config.toml
n_layer = 15
d_model = 512
n_head = 4
n_kv_head = 4
head_dim = 128
d_mlp = 1344
vocab_size = 16384
activation = "geglu"
norm = "rmsnorm"
norm_place = "pre"
norm_eps = 1e-05
positions = "rope"
rope_base = 10000.0
rope_fraction = 1.0
qk_norm = true
attn_scale = 0.0884
bias = "none"
tie_embeddings = false
parallel_block = false
init = "normal"
init_std_qkv = 0.0189
init_std_o = 0.0
init_std_up = 0.0189
init_std_down = 0.0
optimizer = "adam_variant"
lr = 0.00102
lr_mult_qkv = 0.5
beta1 = 0.95
beta2 = 0.99
lr_head = 0.0075
warmup_steps = 377
schedule = "cos"
final_lr_fraction = 0.0
batch_tokens = 131072
seq_len = 2048
doc_mask = true
train_tokens = 614300000
steps = 4687
dataset = "wikipedia_en"
MLP neurons of a small language model. Each row is named by its layer, matrix (gate and up: input weights) and neuron, and shows model dimensions 170-265. Each number is 500 + 40 x the weight over its row's rms, rounded and kept within 0 to 999. Numbers have three digits each. A neuron's up and down rows have the sign that makes its largest values positive.
A block is one neuron, or neurons of one layer that tend to fire together. After each block is what it responds to, as a language model described it from the Wikipedia text at the highest values.

L6.gate560:513526484526435450493491423494501461477499521449516452598573455445508520529546590510501540440490507526461501511497597515441540556478567530438498508572448594470608559490482455495474536479474488491525494454466440386481500517541524482471532476521484536525530510464495557553494551446452530491
L6.up560:517484502518455473472496433522445554462498566483495536483469461543515490558568519523538431447496446528494490526495566577462510432462441519494542527493514520456537472462515455425431508503460520483531471478492483524481510504626529573501426509506486581504512498455515544537443508488449466464
Period after single capital. Mostly the period right after a lone capital letter in abbreviations and initials, such as U.S., T. V., R. atlantica, p.m.; sometimes a word piece right after a capital in names (Shusha, Tsuchida, Kilmaurs).

L10.gate102:461492411497510499482528546585565520575443493461528539497476520510436454529567520514455489446557475565490467433438466463481525548453454447493534497496499465563565506494478484444495457521434506507464556443458466435513491505502455508518491532478481502510520454498456496490443484553482449529
L10.up102:466556450477558468539477491535456498553443535437504512510534488539532485501408515485474466548515528516577471473512487543472492479488460527490558534503459532489452499496515487436490453423496521477529478457579504497418452518450494492496464499458481516486519418431474501512502510521523503474
L10.gate591:479463421445484554538533520510477499515554497529456490518475560525457512504519431538463584551475443572452512553500522466497454546549491501528427477498515485511495560496590503554496521517510510493497492554551532543481517485501519549477457516524451445534545479496532545470509581530518585519
L10.up591:507501460552544434591437465639453498517539511510452500491533506579502474462501439491426511540513508599430488500553429564501532454493490496489509511549559495482501477418496518548527419509493504419447539456550450576527486549462503486511496528496471530468536519487479529461497516549504580510
L10.gate702:514503457503520518528544529493441558531525555511432460515494581436432571473436469520476456579460538569481506510443506475487486492521538492484492565537496435569529529451551479493453550516500544414450586551445478574477495484497553495464403528490527467542549459515465544534440567503526501494
L10.up702:481463480472582528485489440580569515465477528427451548528501541478505509450477436554457511653516464563519458507490499557536460501526553532490475511446495515507489469497503531520512530436486541454506545455479496551480496497506510454420492562553426391494473492546459530491531543516560481540
L10.gate752:512471510496521496526556545505504472532515517559494543451448560504494565536481470456497547580548476552530449484497499497476513542457504496512455528535480544503453446497450433521556529569456590485517499501479453554540466520451516469517492530518569501487576521577555519459511484489467518490
L10.up752:558473570465536509461500513482527541598510604505522499478517533544515492517454539473571510548502428491397593530546546560499449396460494391514521513559517561549539497416523437550477536493557505546477501489545518533500504561544500520494491504553450514509525446568530539538513544431558475496
L10.gate912:494530563451494536514516495507548503507513563489534529448495508484588511491462485453461467470541479486504494543517501521524536415481526529446457484458555585515484454536555454544538556493434501460552515466486469494472478487506482419463594593457540500493602526485493618563531518454480586470
L10.up912:490499470485550540538510549475553513501442530509549518536511512464477474470498492467440534409470499479473502526589570509478483473521437525488415487417533478561546491519480533521483529467569479489510501597501515547436472467530501452433426484533428522509531466417564543498543498497566552415
L10.gate1084:514492462477467441590632516453516475540599556553553437476479509483512483508557566460476439496447466520460548490466520477581498604501439483466498537474572534527421559514527504493455553478476500469524573521482508513538530498511546561464525504478515451504538497514453539537448470467468545467
L10.up1084:461462425457479545547530477440501471468636512427507459529443514520449481474539492482449481612460489512490581476531531567510501468589508544428497408473520451465522506415505458424480515470537539513429523432367477544481520490530521578466477553504489529493528583514474478468519473483515476504
L10.gate1107:487533450524571534542487472528540479520495492440455465529459532471437511516542492494503507519558518571463468538513466445547488434473456424511522472511514516415468492508502496533576481549448551488507585473512426550511526500421544568546467531514486500468457465501487512546550584512543482544
L10.up1107:575540473467492440452480533490509495531572534520499509493469501488409566556572483440526540497406516502520563441558527495464547564497488501503505529555482509563484447494462476442488442468526501461525443498491504521496455472509459493436437442540545523549586559524376472533483490414462510529
L10.gate1240:459510493464508468509593523498532538543516529550512480467557523442480548506533520511493554500497513521461522488557445522511545482441506505519574489428531599519508410514549465452481487528494465421475490473525437463481410432476420473495459544513438534556586524580483575520500481431505447492
L10.up1240:503497446497592552533499500499524510529520498481529527509423529569485464457534469535500500503481540549482480520454443533467444464503489503467500446524552522389402531523564432501521609454488421514576519515498513488495418448505454499479496466461474542515555532531548473499512495516498518551
U.S. abbreviation period. The period right after "U" in "U.S." across many topics, as in U.S. Army, U.S. Route. Weaker on initials' periods (P. C.), decimals, and mid-word fragments.

L6.gate875:522534562498492453487517462499460494503472542517443530506523529507474556541504487479515447482513520487559481458476473510484531520547504515496596545482462598473465476475553527505504429443451418574478537516521479434503456387484442474477448519512504489489511490536553455624494526479456469493
L6.up875:518557482510524510584467548476472514532553518515527507456456541496437518477561470492492486508519510545496436546515515485490526443552499539526567478461525462537494495431531497506561475500568470508466534493495464610495358515422458537470459503485465469486484535543464480450483562491477420457
Table-start pipe. The opening pipe of a markdown table row at line start, mostly the header row right after a section heading (Title, Season, Player); weak on scattered section-title and name fragments.

L6.gate445:488430459509511464470523431466536495509508529490505528520511549507574526551542463613523518530428546537481487417462477478461489465480515452499463454503520507465500476518512512523432465444492514482501488503495552525442457420483485489516481526469447523487500527582534446506471484529577515565
L6.up445:480521519522570544603558590478523541509545548456581471558524518421454556526475471432539492507588517504521528477552576535490541535472450494513471494488505451491464516525481453475518511554518414450455541521526460406520518483466526406472488486474518505527518486481494516579477495517480505420
Section heading closers. Closing equals signs ending Wikipedia section and subsection headings like ==History==, ===Resignation===, == Works ==; occasionally a parenthesis in a list.

L8.gate232:515560417494437499499508516398493535542519506538461518541488483439464507563533548537449493455494525481505525485622493503444501549516480538512555576486484502525538495464543507471541545555504522539460460512499502491480492469528517538479515484503479526467566483562506538499488575520426544513
L8.up232:457491453557514488530521498524473425515463550502471484486439480450433518478464489456502519403479489486404517504484537510600480523569467538439471503449548528553490539453530516454522486528555512544480525478538467429510435441513478537470473436495461470587524399449459505530495540509469496558
L8.gate331:514441435536492377483458573531466572502475517510494503506511582487492467502562404411495472505510517532536510477473524482568462533506503561463559517457506495577498538478553455524483523538395471533431597466485508575579550540472465444460452561494435498510517452631441493503516496494515480494
L8.up331:486466547486475479518465463474598535458523454528552483566525527457467503527469498421487537487534534517549519445476453505576468475512494487499468493499466511531528485527490479512537506526486555494548487518537437511422442419485456544476450543431471507509533529563566468471512559478440439509
L8.gate478:496449474524462389409470522481507468549528507549489438496482452475471523482560509488490529581498489507490479441508459553492446507452459496454536439521533536555532536425490443487537510498506488491485497485529540471457550473466511481476499500456507522502564496469464496520440475488501474560
L8.up478:513546514469476494459468464467484570552506547462542468485430484519502530485516494508507432473492463553554487517484598438564496492526510487485484447502584515504432482476582512470463467430510527549519520541536533477449447476468476562510514467493462531477525482503423514486464465491506431564
L8.gate675:491515494451513476519508500404502530505398533525485448522525569507509537526505520494485523514463551505519483512523483473530456474515490529574450489479492562569447516487565520516491531484516533467540538412464521630455518596528486444505466529451482435487544511489425556457548508473519581458
L8.up675:530504468537515468492553422520468464491531524513549457413510545515649470507498486526496499572467500497518516451492481494449457415457491510587494506526524557470536456494519479512481515531407566468511495482499517571480468517512492512495519521476480540470519575453433535535508542511555528497
L8.gate690:514489461546484523470559551471508433540522420506501474548518459481564521478511449510532475450439494458458486479522551480471513499533534495475567429480432499516484499481465514498469539469439545531496574462514545545514507472423457457410467506469531533437503483542497550477464479507529495579
L8.up690:514460480532479516503487557549472495544478399519497516516510537440504498501507456554479566538594542487505427570487496571504555507503508463484463541408525500475510533430495483508524532497480471541551453512411478612524518459487485508475464429514520585493513501497475540477494450586514493607
L8.gate1165:450483504490548537491558461539457502501506484490533506499479557526408482431460482452510451486474525477554447500475492547600493507552518483511535495504547474496483455445488511462535507498478539497399521437498530548538511490443443444473514482475493495512516473543527490487502503545521513488
L8.up1165:490447489507423467494637503507459515498460478543534469397532482530481542551514518476510511524529453517492534526438468496467483548517444451514514471525505483485498482485456508433500511485519485491528494511527486512459431510512546517495568471457465498491591532514380555513467475460500499501
L8.gate1311:503484468434442464536523520403586506568514504531513449413510520497564515571489471495512443498527501524519469386522441456537519509508513491522543492564537528536497453531525465387487494506462488448501492519473484532448523458439419497520512579472565451507532529563483529445569515500521559451
L8.up1311:476543505502504512478468505567510554476548511446535475541479540506482458514557435481539431537542478582489491531524440569520431489474493483561539519449532525470485511508539496514439505513495506553511476426497513506416446499449404577496487517532505428459497557483507508519456518448526437510
L8.gate1327:449482467507499527517499576449522546432538497503465389562450455553559547470498506521479467535465498542553513498551488554480517496539513522519524493448484526519522502507506546507536563495555429484421523484478524457477511522495505451438452526499461558527503422489458536509461490486437517446
L8.up1327:507462447513512483457511466505470492512454494518549510512512445448420511457541524553562550548520448506442536488503515558495491399626439409518572487524457470551538506517498463548550563562503491536493468576515564567502504454484564555435532544554451511519509451492486571508570467462489511498
Abbreviation-internal periods. The period inside or after abbreviations, especially U.S., also St., No., Rep.; occasionally mid-word pieces in names or table numbers.

L8.gate19:461530476490498518503555552493453511581518506459472524508421456479506570572494519482520562493550449506510479484508463492488499490478453491534532585480492508464521558513549460464552520474577496512499529520516530493474546427482525446432421476545496584540546487500560525503500448553567523469
L8.up19:464443448461362464532520554542462533542526542512531526568516461480529505550469470541523474521524554549458514483468525568491494485464461513459526452521569465495466492508563480440434456506500511468469535504491478531539522562553488497460468440459514539533570446618533486550537468516493548479
L8.gate509:453425518423510529483431507516449485526514562495493506490523521520439565510512472540493541490448472535559469455584486434457538503484544474547539490465507505541466504548478519573539470529535449459458504531496413500484483467547531528521473517545529531555498536487564530516512550517514466519
L8.up509:460458443481525471516437540555525525466508470504575506530573408517475518507504442518501463528447508419431503475560513480458449446474457517552595554531534493480519470571501508465413485468471508577495524527545512526461544567470492436503481467499452498577473510494516420445451406553537509490
L8.gate545:480563500475504478421489642449490521476493476474487537456595527549535526546478420509516501486465475589546531441522526500478481459514489443466544542513571527538489525514509488555544530477443511495553595455481476570478446476428504484417465493443523493519510492463470525385520518471496474530
L8.up545:488463457506428530522441519580560518525472506507516438516524552527473514559480498511496556519542467486509518435484521569523501537487488500518529477472539533505455521549543492476486500493497461508455509547528504527562547432517495396452432491496471520569531540476548421489513484580488514504
L8.gate808:521567514398541474473554488474517502505572529447523487539482510448501539543558521560466536535492501494492537444553496527482459409482400453583499553483478451518525409483451559504454493449527486507495564430478528524503459497476565464453462444458468478537579512495501565588494451499524627503
L8.up808:418472466497480478568479517541472450492530489602549507484586517507480525494457416438590483509556520636491474447474539488482444565494598506437403445566560537436520498495522491526549513442475492412484472506511502495475505474468510462513517565485513504478489460515537480446425473434473508502
L8.gate1009:463498461509484553511429487480484540507513513559501449572470480450427485553513482558485514513502441455478522465623509515478477492505536516505533477475528517562494520482576495455544495514559463495488529463602530428475494476518514464473491502480472477482519424508457529515499455561458578506
L8.up1009:498543488543450500510494472498473501453507542505536522507565472510470475504468475552549530411535441447491478460484470444399512535517503581486463463499525526527434560538547482498456530494497413532496492562555566460503474471534471510508469497471455486526501481511524503476490424502452506505
L8.gate1104:460521446503484461553417465480552468506505433587521472485477538463522528442566472556507560515512481511522555508472501526517523500524472469534569495488484539524501456526509441549494536479533538471511527603564467510477488508477474495487572556522509491530494530479492542468474551518510530451
L8.up1104:573455450539491501446500513569512470494461586556496541512563532465537505591543456465473519512499544528479466510457429478497476534536513467516513454508536483547497453446529523514479465514465470591441501506426506520465478532530501470516419439439483495463516594436530547560464487546497557561
L8.gate1213:491529497477427508532476566490541519585426545545500487542484546427485514524495452540489522485471428556535525531526477511516443499563504470497641535484504507498483525468496455481473517515513543413501550521453509557477517554488498546427449515479597491549521471501504559505481477454529512501
L8.up1213:463469462471487514533520454508569546531492563547578522436508501509505453510521590565540459528528493483530515468540517466420427467538498492542622543467470493491506570528616472472463483575507480527443454473461507517502466504526480449556618442473509592507477468471449486514508513463473573496
L8.gate1289:483491425494450493463531502442564464470496523523494523512586504369449516496480512529479576443519436428466529451503447504436562510495524559532563449470545530567555484497513539483466507465499557540481469508510568520447483489520486491432397545427517484514507547494408478508535482456464503455
L8.up1289:504491434524568438490507516525492495520506527486538487474512605574474473454524549512477581418470511501476456466504494505502560443498491543593554463422549503518521553559481517525523554501489490563533516486486486566546518486542460523521468546488494449509516550440485498538510535489540490539
Section heading closers. Closing equals signs (==, ===) ending wiki section headings such as Early life, History, Political career; weaker on sentence-final periods before paragraph breaks.

L10.gate15:466480482486505519502580538438500509432526488493462461521509584503529492521559539540492485493458529496500442443459514508468469477558548525527454560420522534540496556534497529588481540502512456541484494526519453531515443484492539486483441493499489437528497471524478502510547424519500568521
L10.up15:488497465438409523456583539473477589445515454526505488566502572516565451512501529575439414503499456444496488452507543483474496518502588538533481463396539465537524506504568544510475525509463460475510465498409461506435481477509525473469470476499497483487513490547471592475506490557519533515
L10.gate77:513544525471427563525525495416516406490423496508450502521512448481482496472410587528458459393451534475534435572487513496499511532405444494514501468509503478550470545460498532484513534500415474483517491576452492419456458520502540493521483480462548462481504440553542500468535504567549478496
L10.up77:472494455479495418530508553483527482512452568467495523481527517542456496434500461502553474511468511504426579526503492484515487517566545449508555515461506460445497508493553492471486467496568476440494569401501525551536504517469395461541552494507436543503510505446400447541431539474567545509
L10.gate347:478468551383502526539475509465495530462508531448521420486497405570446516441493472522436495437451438457566473587462516484570449499520482491496557507441446468566507544480582482530543548512499527412429499562442518466539522512552530502554425479407542521529490460480480465520485467552479488482
L10.up347:446534513576464501469503538460459520485491493442521440446496496513519522525532489499563575557476567539473484412558514579489460497508522527524434497569521476488493520498479432505548413477568422534521529464582484427391486480504535371477518501517522453545528542542539477554522567473484531492
L10.gate443:500565520545462418520533489466568540502441494476482506482452456535476506571473506549457515525507526520510498444502479489504505582499499421529542450503533520548531549501476499494503531534515491543489615531537451542502503525486561490461391549430491482537455507484416475506420567455474499477
L10.up443:483503457499531525535490447492518533448567487468439464483532474547498531447507534459494468496471598509545469512474519505475493519522538612539522509473448436467510477498534500502498491615544461511488464486519492535552407486554472456536560448498440493503510443542442548493465417554526555461
L10.gate787:516479485469444507511607556522459455490567463512578461433601465446533505536493543504531502450442547523546487458460531474530526533573526513523527520505610488432525555487484508462468525497535437518557566455459544572487467448517516549580468476515481557561499501522411463545511505528526513481
L10.up787:480492507577575503579504521528489496484528471441494499525515533392442501471527506526543533507535523522492552437498527504484526578408525465519536537498480476514473473509518475543511489589439485489549494574481482541492449497500539506472553515529531544509533512521547555483570504540544551476
L10.gate880:449486461490527403447502488536511501453454545583468495436453484501453553549468521500512538492549491628530512446517494507418399594449529456523622465504435459447461606510475417571542531565473515485491576503480484510534535531510508522516536528533492550517490521587461452475494509473616528492
L10.up880:498514453482544520545482581498472455468497447570501447530413498535556511500527479500461457489484484508504538492444606517541484492509540481474497492505559519497452521526477554543524519475453483494429477554481484510527469593468547519581602506551480510545524515552506469506506484453589460496
L10.gate1130:423479438529478481515477427484500509512536501504448545499466488554448473536485596528490509476463530526478500469435477452532495577529521500497581492454477495525556527468508473478564525544495505528529497473498481530483524523530464465462465555489486516523514445523473494495428479501471541492
L10.up1130:486549497528472427514540484446457468528494534461519495504478528549528504533482471515511530461451522491549485537498506580517544535567479444534633509490531513506554471532497485479600495530532488504483519473519479564471446542527456470457422504466475547490496463545427526535437479422475470432
L10.gate1314:510539541528525551490501525514549507501571537469516464569473534481399507537479616523429492504484491537519470473539529455531460519545471488532527508450521536559501558490538427530527593521501494519479512522522447560517485511492562532441543514476461458512458484426473485540572521506494519547
L10.up1314:503429530474520494528512589545428494534495530568527571464521498520493523492516495530540547563510552485449497482582539485457454457467495513524519466528524564479529471538541532493479522424546462586574500468574489540457544429527457437490487474526457505515480549528538478465416519585485488554
Section and paragraph boundaries. Closing == marks of Wikipedia section headings (==Reception==, ==Bibliography==), plus paragraph-ending periods and line breaks before new text or sections.